config.toml
n_layer = 8
d_model = 768
n_head = 12
n_kv_head = 12
head_dim = 64
d_mlp = 3072
vocab_size = 27811
activation = "swiglu"
norm = "rmsnorm"
norm_place = "pre"
norm_eps = 1e-06
positions = "rope"
rope_base = 500000.0
rope_fraction = 1.0
qk_norm = false
attn_scale = 0.125
bias = "none"
tie_embeddings = false
parallel_block = false
init = "orth"
init_std_qkv = 0.0142
init_std_o = 0.0142
init_std_up = 0.0142
init_std_down = 0.0
optimizer = "adamw"
lr = 0.000821
beta1 = 0.9
beta2 = 0.99
weight_decay = 0.18
lr_head = 0.00231
grad_clip = 1.0
warmup_steps = 565
schedule = "wsd"
decay_fraction = 0.731
decay_shape = "linear"
final_lr_fraction = 0.0
batch_tokens = 131072
seq_len = 1024
doc_mask = false
train_tokens = 1211000000
steps = 9240
dataset = "wikipedia_en"
MLP neurons of a small language model. Each row is named by its layer, matrix (down: output weights) and neuron, and shows model dimensions 272-399. Each number is 128 + 24 x the weight over its row's rms, rounded and kept within 0 to 255. Numbers have three digits each. A neuron's up and down rows have the sign that makes its largest values positive.
A block is one neuron, or neurons of one layer that tend to fire together. After each block is what it responds to, as a language model described it from the Wikipedia text at the highest values.

L2.down675:135136158092088130117111087130158138152150077127121114124105160099147123119110154136117108114123112141120137094082100144108131100119083138090067153146092113141142125139127089105148172141116127118122115076138172122099123139163106130142080140132126120125117105137133123089062142171133094134142181152144148110121099122090110108110124102090112108143129121119140086094150130139183109129112
L2.down820:150118124115171135130165160097128118135153097124077151133106108128116151136147112120131105159109145112101143133129137132117126138089082128129121180134081110129142117139139113148113105114105138159121057166132125114135130123113113113104134129109114147109112140118109166144092116089115137174124131149135086106128126127150144121106121129122133146141118139140115103130140112141183096154140
L2.down1250:108113134141156131151131158141112076138113124119131166163108134110182161128129106121109098116148139082133140134120138102148124140110117110129152117131103098130143104129114124134151112128124159127096124124125116099122117122157135103128118118115178138140106136133153133151000100157139129121117184139147109143112111103152159141102117119144141103112095117128119117097104154127110162130144
L2.down2091:111132090112141128123144126173067094091171080148132094180130115153119130103190138108168086121115122100107132112118141122162130153117098140091130086135127117140101137122149102134131132120159144153123144119130144138119129139135151140171113152138133146163111172151165099131164116149113083092069156087133175116132137100160120113111134080152144131100143110140119110123105143125171152125166
Description: Event nouns after determiners. Nouns naming an event or process (or their final word piece), right after the, its, or a possessive, often following before/after: construction, death, crash, release.

L5.down84:103149172135123127114134152136143119115152082138135142112092147109121124145126122155156138137154174159140110124140140113138158103125146149134163156160141107206104104128184156120106150098087140084106116151099096132104179186143096136118099098099127161130085128105123109153084123140137118138086161150132120128110162095162122135147127119116159127115122140153130114125117095127140161126106
L5.down473:118147119121101106163121156155156121148114135159178118085152135135157079111125171149146103131152156140150086157123073147172151135131125126127123131145120181154102128128150152095127123113142107179123130177114101164117140099166124138125116142106134148127111091129178159139113136127096058107120150105091148153105094104127121116081153134104146130151079167128131106135132130134139133146117
L5.down2027:130122156111138132117114137120128148140115111116132108149096086137114112118154149121143178113126158113104105146149129088117140147107170146129120095152120144151100154069105110101160123164133127170105060139128165157142103140123100113116175121109136121145129133092097170132088140130170116096130116132124128115109111126137117155147126111126162132102117101095142143162125094153117105105120
L5.down2052:132140138109154074122111082088106125138112145117152120156119073130118099147139115127141103109117126100139124119156108129153127122121118124170106122103151147150159129114101118137120103134101150132119138140098120080094113138127115149153157134159117115153126126113109144107122135123138088128142135104114119129155164137157121117158178111149140094168128088093118178137115113145153187136125
L5.down2197:152144141166104150126106144156122121125081097116169119126128105132142168132152112097125136141126103124129102165099113126112155128115180138162086152067135096106118133163115121164130118116091150151096175121119123140130141136091103164154138134131116130131135148132131109119129181104096139152116169104151137130164087149113121109137137132139155159113131156127151128127165158089145146104157
L5.down2367:133126150120116160162147116112115107131122172115157104152127139110152124120103180151149130113100135129134138100137101141187118104133134113141138099112115112083135121114153102178097117133139108145123134145098150116110114155133091122102119104108123099142152131095173090130162144087130118169116124104089107116172094099147159098149115173146154149116123137161153134120118140131090126103110
L5.down2895:175069124115133107120115095125108157135147160104106108126138139150130157141134112124128138133134163124097064126150118152136115114141149109161110143146122129143119147104068161123114135143087170145100129111124137164117132137185114096143083129164104155139177129144155143151127157137126178155125166124130104142170084077073150111112158133128141148155118130143111149122125102146097163141106
L5.down3023:101150105153119125111154117130084096155156096112128140077081139139097097125128121134101123144115118183115111128133092149109155101107103115143110155138103089131132117175129107147113155127127104114125159123088101165144157137146148127096117157163139076111135145129104160132149134132111136112122142141141135112086105135106138090139122135192112114162085120137127160151142137082123111151133
Description: Difficulty and evaluation words. Word pieces ending abstract nouns or adjectives of difficulty or judgment in narrative prose, e.g. problems, doubts, disappointing, hostility, challenges, convenient.

L5.down108:124124164143116121088102138123097164101147123146120144129109121132100117105143163143166114123078118147158096090092129119137167155103136156142153125131121096113076112110139122125103143172121110104096156076138150126124175112131136149131106104129169131132129124148126091129100117126146129151170106161163100106119101143149120114084157114125084083100140141154115099054130119113121076142188
L5.down211:149141131111092091098123150177167098120159130134148160166054118132093177132103133149116129130134161123117144097081128140148160140120144116143160171160108098142135145125138115161112140122081086087132101142106124099117150101107076118171086144119110180122102100126092106088184163144142110135157088156122075094114141157113175156109086142103127152131111116151171071114106154127112104127152
L5.down791:130077135158130151131101118151108134122136080152100138164102142149122123132126126134143121135119136123142123076121108138117128120099138158127133089117136107062093164142083125164134131122118132108120137135139118139114129107141099122139117087083173140104109071160167117093163129123093074111132156116115147134091159155122144123077098134123106124126181095112141131145111104133145158116120
L5.down929:167119103080130121105109132135122113081126133149147107139149087150144114103118157136118085102162145119133130141145121142142159140154135146104114121110089101157128138126140171118165123161102126108097127134173110083129076139087115132142127106129121103124145084103142085133139129133117139155119111153110153152138123106161134135120141135118144139131140085133139144151138091149126139095131
L5.down968:146135157154113145115132121045135139140135091151113149122126142098125088145097140073137162148105107104141122090146129160130097096131150175124103094132111129129130120109137126125144116091138118125103135139116131131091103166076058124115155157157152123161094174155114100129170108123097123160136114140116149114134072128120119105109177141154112118165129158149104145138143132129122123081121
L5.down2362:084113139140101120136122181141124152149096113126126117139128148102087149148046142120166151168123155173155121105154164123113101175157125128116127112150161147125115143168111142140157142124139125142108142116164087120139129091085111132105163155096139146116119125104160092137139149166123151148142135122081124136113126105135112103106139106119116088097098094158144116092119080118115113130121
L5.down2648:130147115140151142123089148094095118104109126123138155096162125126097125115109149154163151144124158090124118113132140122117144129103134143095118097131134102116112157125127147137156165118147128141099113132171130142083114171117124139130135111155151123138137121143159096147163140104132103124123142069105167130107143102124129119092117125144146115114155176122122142124134110142165140130152
L5.down2707:124093153099088131095135127069171113137107161122099124096192127110104115089107130118111108168143122138169103098128151121135115140098098146143138124104117133126119118104149116111110120146136116125131180076153125146101122095110104165155136099097133126164091085151098117147091127113061143125177129158100107114114104132104118088129106111140089095091145118104171108112144136134128102112123
Description: Object after founding verbs. Determiners or possessives right after verbs of founding, running, or selling an enterprise in biographies, e.g. opened a, moved his, sold a.

L3.down1548:119120126139174115102162134131167120122137155115084099099085132117118120118102112077158123108146139112089114090164099096092142182139154151132107088117066140128148140083115142134134137132145136128114129119166156089125130134131151164106104108124145128125136126153139101126142124110097104137152101142119159113159138105156115103091131108124146080157124150127102110164146115164182126136174
L3.down1682:122104112164152133111137117155103157153123134092109087095103153123154115121162145126147156159101128065133146159141154118094099130121089132119140110187103108142107142124149068104170105176127104141142129116124104081188149158112141140161102130148165121069142133132104126142131137142103087117133113155181106132097139099133150111165095135150124129147148125101135153158137126118135179108144
Description: Object determiner after verbs. Determiners and pronouns (the, his, her, their, him) opening a direct object right after a transitive verb, e.g. dropped his, released the, filed their.

L5.down143:104157091128157089091168138133135112186108135115096097126152105165161110095169130130130118124135131129165093155110149157129138117105105112133088115117162107110154141112110129142091117156088144184088147145153111115085096072125125111097147138153172110124099132095145159129048132140127164138112116145121129169151085144140144128090111135099100120113111154142098105128137121141142120117151
L5.down271:134117104147119117127110143129168104140173127134129105111106095139157107176127132162138129113104131126134105162094130145098117163122172131117132118122071068100146123093155131145166095169127136158081115144146140144123102120149093129170120110122130169134123124122118121146121154107128128138097119126132138091105118099150155150088163121087193132122150136099127155138096124138144122185161
L5.down906:173149138131150123121192163079135145136126137097129157126137168118112109124099118124129122125144126139100125130151116149145114136126134194126098111121136128139123130153108133153158145127077172128129163169123112119112165136145127112134090125116138129111160145122143172153145098122127121122091109099110171143139134151105129124133119155130119122141089137139140143105142114140109133122177
L5.down1022:129142119173112113104125117102109132130180112129133133151140060150163054080132140085143093142157113099106137144131115094159127152108143118086116124147113082106130137128127149120121128117112137109106129099120147126101110137118156100138118167135131166123156132133125131166151148155130117121150092110149197124032096146111157137136137123160137105164146161139093114128141098064107126132147
L5.down1737:127078134138129146144096101156107113125127141110168174135113115134119157128154122081127121124088107145152140170103145093071125146162160134132119159130119107137134113134139107078126137159113102134090143144099120135146127142117141112131103143119085151166132102102177118167082132154124136143082128116144118090103121103124117120127103152085145112117131174124095141081130119128167162130163
L5.down2113:119137105132135085119112118103128149129082132079107102146161097133143138149154135129141128121163135139148123090124116141136137102153087121136143186111112158112111127145083143136168129119111171146120193179108101119126071104107133116111124122137155124130116160087154148161204079126107154099129124097143144151102123113109100110105131121142137114122162138129140130152095095099126152119114
L5.down2983:110123121075115110112160122120136113118174078160144131118095095123116110106172163097078143135131103074151130100147112122130178141127138156125152149097095120134115117146112155138139141105086147103124086101169156097095137133144147105080093094121153144155176137124129103158073081102136115118131178132148139143152148146116127135176141124062126124146131141157114143144135141152107152070136
L5.down3002:127101053125134082135104131106110113125149146118137108108140082138119117162099083133156129149162162143102094108122129161111146143085163145124102108104121117118137121111136119129127147167088174113146158144133164121109128149094149137117110124162122138082134135108129157155144184139110138082151112120110192138115104138138118153120154165159130137147121139123100118140129113075143137136140
Description: Clause-subject nouns. Nouns, or final word pieces of nouns, that open a clause as its subject and precede the verb, mostly abstract or project nouns such as construction commenced, the project gained, the method combines.

L2.down548:148128139127138114133141142099136137109113123138110122123128113139117085114148132173133111119111117103159136123078078144123123145131121127123129116124085140137149126100156144123087172099093120131122123102142160108108158125100132123101090126168165118133143132130131152138201075074120129087155090134114111140151122115112150148130145137083066095145125124123125119133099103117194187128133
L2.down782:105130088140131119098121120158113139144157109178095126119120068093082147141134112190097093151119112143101131115113122168117107118133142134147109115091155160130158088132124119112128155108132114119148111119099076133114167112123110140135082128118081133130118091146087175122168147104135156093163135188151133152139142138144141110133179142155098180140137124147188110119097130134144137122110
L2.down794:134103124128129133125156108089115105104118127117117129088113169127103184117141130150145129134110155104116141155126147144109111112124138132124101141137107163153101148137175145159149108115116152154125139125145096122114133122157169072109104093119136124146107109078113124127161133113126121129148130144157114103159127121153126167133125195145159073137130124182143137085158125118117135149139
L2.down2185:161130098089120135112123102124132164122151096162132110111122148127136129127124153172142108130146126115151117126119113119133127135127093110138102117131160130113126158116153135138134122076138109110102140093131134105133124141124139141107118121141146158126094121140090158136218118125175142102155129158146102087111100117143087069114130117127168108155133111149137097166100111119140124099139
Description: Founding/creating words, name fragments. Word pieces of founding and creating verbs (found, co-found, creat, directed by) in biographies, plus second pieces of names after a capital, as in C-ody and C-odel.

L3.down396:113143101144144143135153115153148136138074129121115088135170103154135106151107139162119169134143120135142138107174118139131105110095105137127110094146098121126124155084105175129129133146143123126135131113139080162136122090152100117079108063095097155102151159042151132162100142154104123138149128148091165143154143125123117120152153151140141127140119120088105133148086141129162152141114
L3.down2083:124132108156121137144146116119089061142146109113127139142146117134139095102124124161122095127133147153132139117109130106158107122115146095143107117144134147144133119127089098094147154129092121127129133128102122101127108099146117206121152143125095167106151107142139137164145110120166128127145178161109098137135159152111119104120175129115119075187146135163152121132134140147096130132110
Description: Evaluative adjectives. Evaluative or quality adjectives, often comparative or superlative, such as better, best, good, hard, different, and word-final pieces like "ough" and "atory".

L3.down699:113154107130148127139151117136118131153162054145098140139148126168117081121154148119147064129144115104107091126115121158155119121114078121098117113094125109151135122105146123135109152093135140122138136127096109101149110113113153136107129143128148121110142164129163162113098125128172145132123118113125158117152148111166082118153110101146116122135102157079107097163070110190133155119133
L3.down2981:116132099113177126110112141144098140097112151132079097129135177104084096133150098128159138169115095095138130127165111161112128114107108098130182117125131096122099141118115168143118146142106097139152139119141106118123139121122156097138126136160141137099133146097139165093139134120140163141146190092121130143112113057088140081140129112131153162129092124142158083148094115133160165137132
Description: Process and activity nouns. Final pieces of abstract process or activity nouns (often suffixes like -ation, -ment), in both running text and section headings, e.g. excavation, construction, recruitment, Operations.

L2.down632:106153176182116176118154104122119141171150128121108104114163108110109128114135128143128158093143134109121121088093108088093139065144162107141073139114115110156134105118125061132131150131133124128144127133135162105137162115181150115133107108156119136169117111131133101120255122158098170151140117132134145101114163133129108081120155101115158155115099161158108143103148142133170103115114
L2.down2511:113135142151068093124141122139112128140193170129108100142160118109135177145099139173124151102144092152154107117138156123121128108121090131129167151114152124112106105131163147129131153130112104117114158164129140152125162122110100153108149110116114118151147135126133124192002144131162101097100118176149115128129112119148148114128113149150133146089094140120120129125127126145097150142114
L2.down2696:121109127112086155127099114114110123132118129117167148090171124168166160127108124145168115118157130115167105121139132152109142115125122162143120144148149134148142141096111144117134123123161114158106130147145111116125143085120106079077175101148102140114145128074098149114177117122180117121127092121126130153137160140169148131091147139112163132126127147077127158150091132165127153111115
L2.down2935:140171150127140135143131101111165077162121069095127146170168150113102122141147125165127128124085097123145109122179118129108131151144128121108171120156142128085130101127085177119135119124113097125143141134136115119128146125098145146126164130125110149145125140099127153185108146130132123137127117131159151109127149129104081131123113101106120109107091147147097082127100173161117164169113
Description: Predicate adjectives after copula. Adjectives, often their final word piece, right after is/was or It is, such as possible, benef-icial, fear-ful, skept-ical; sometimes other mid-word fragments.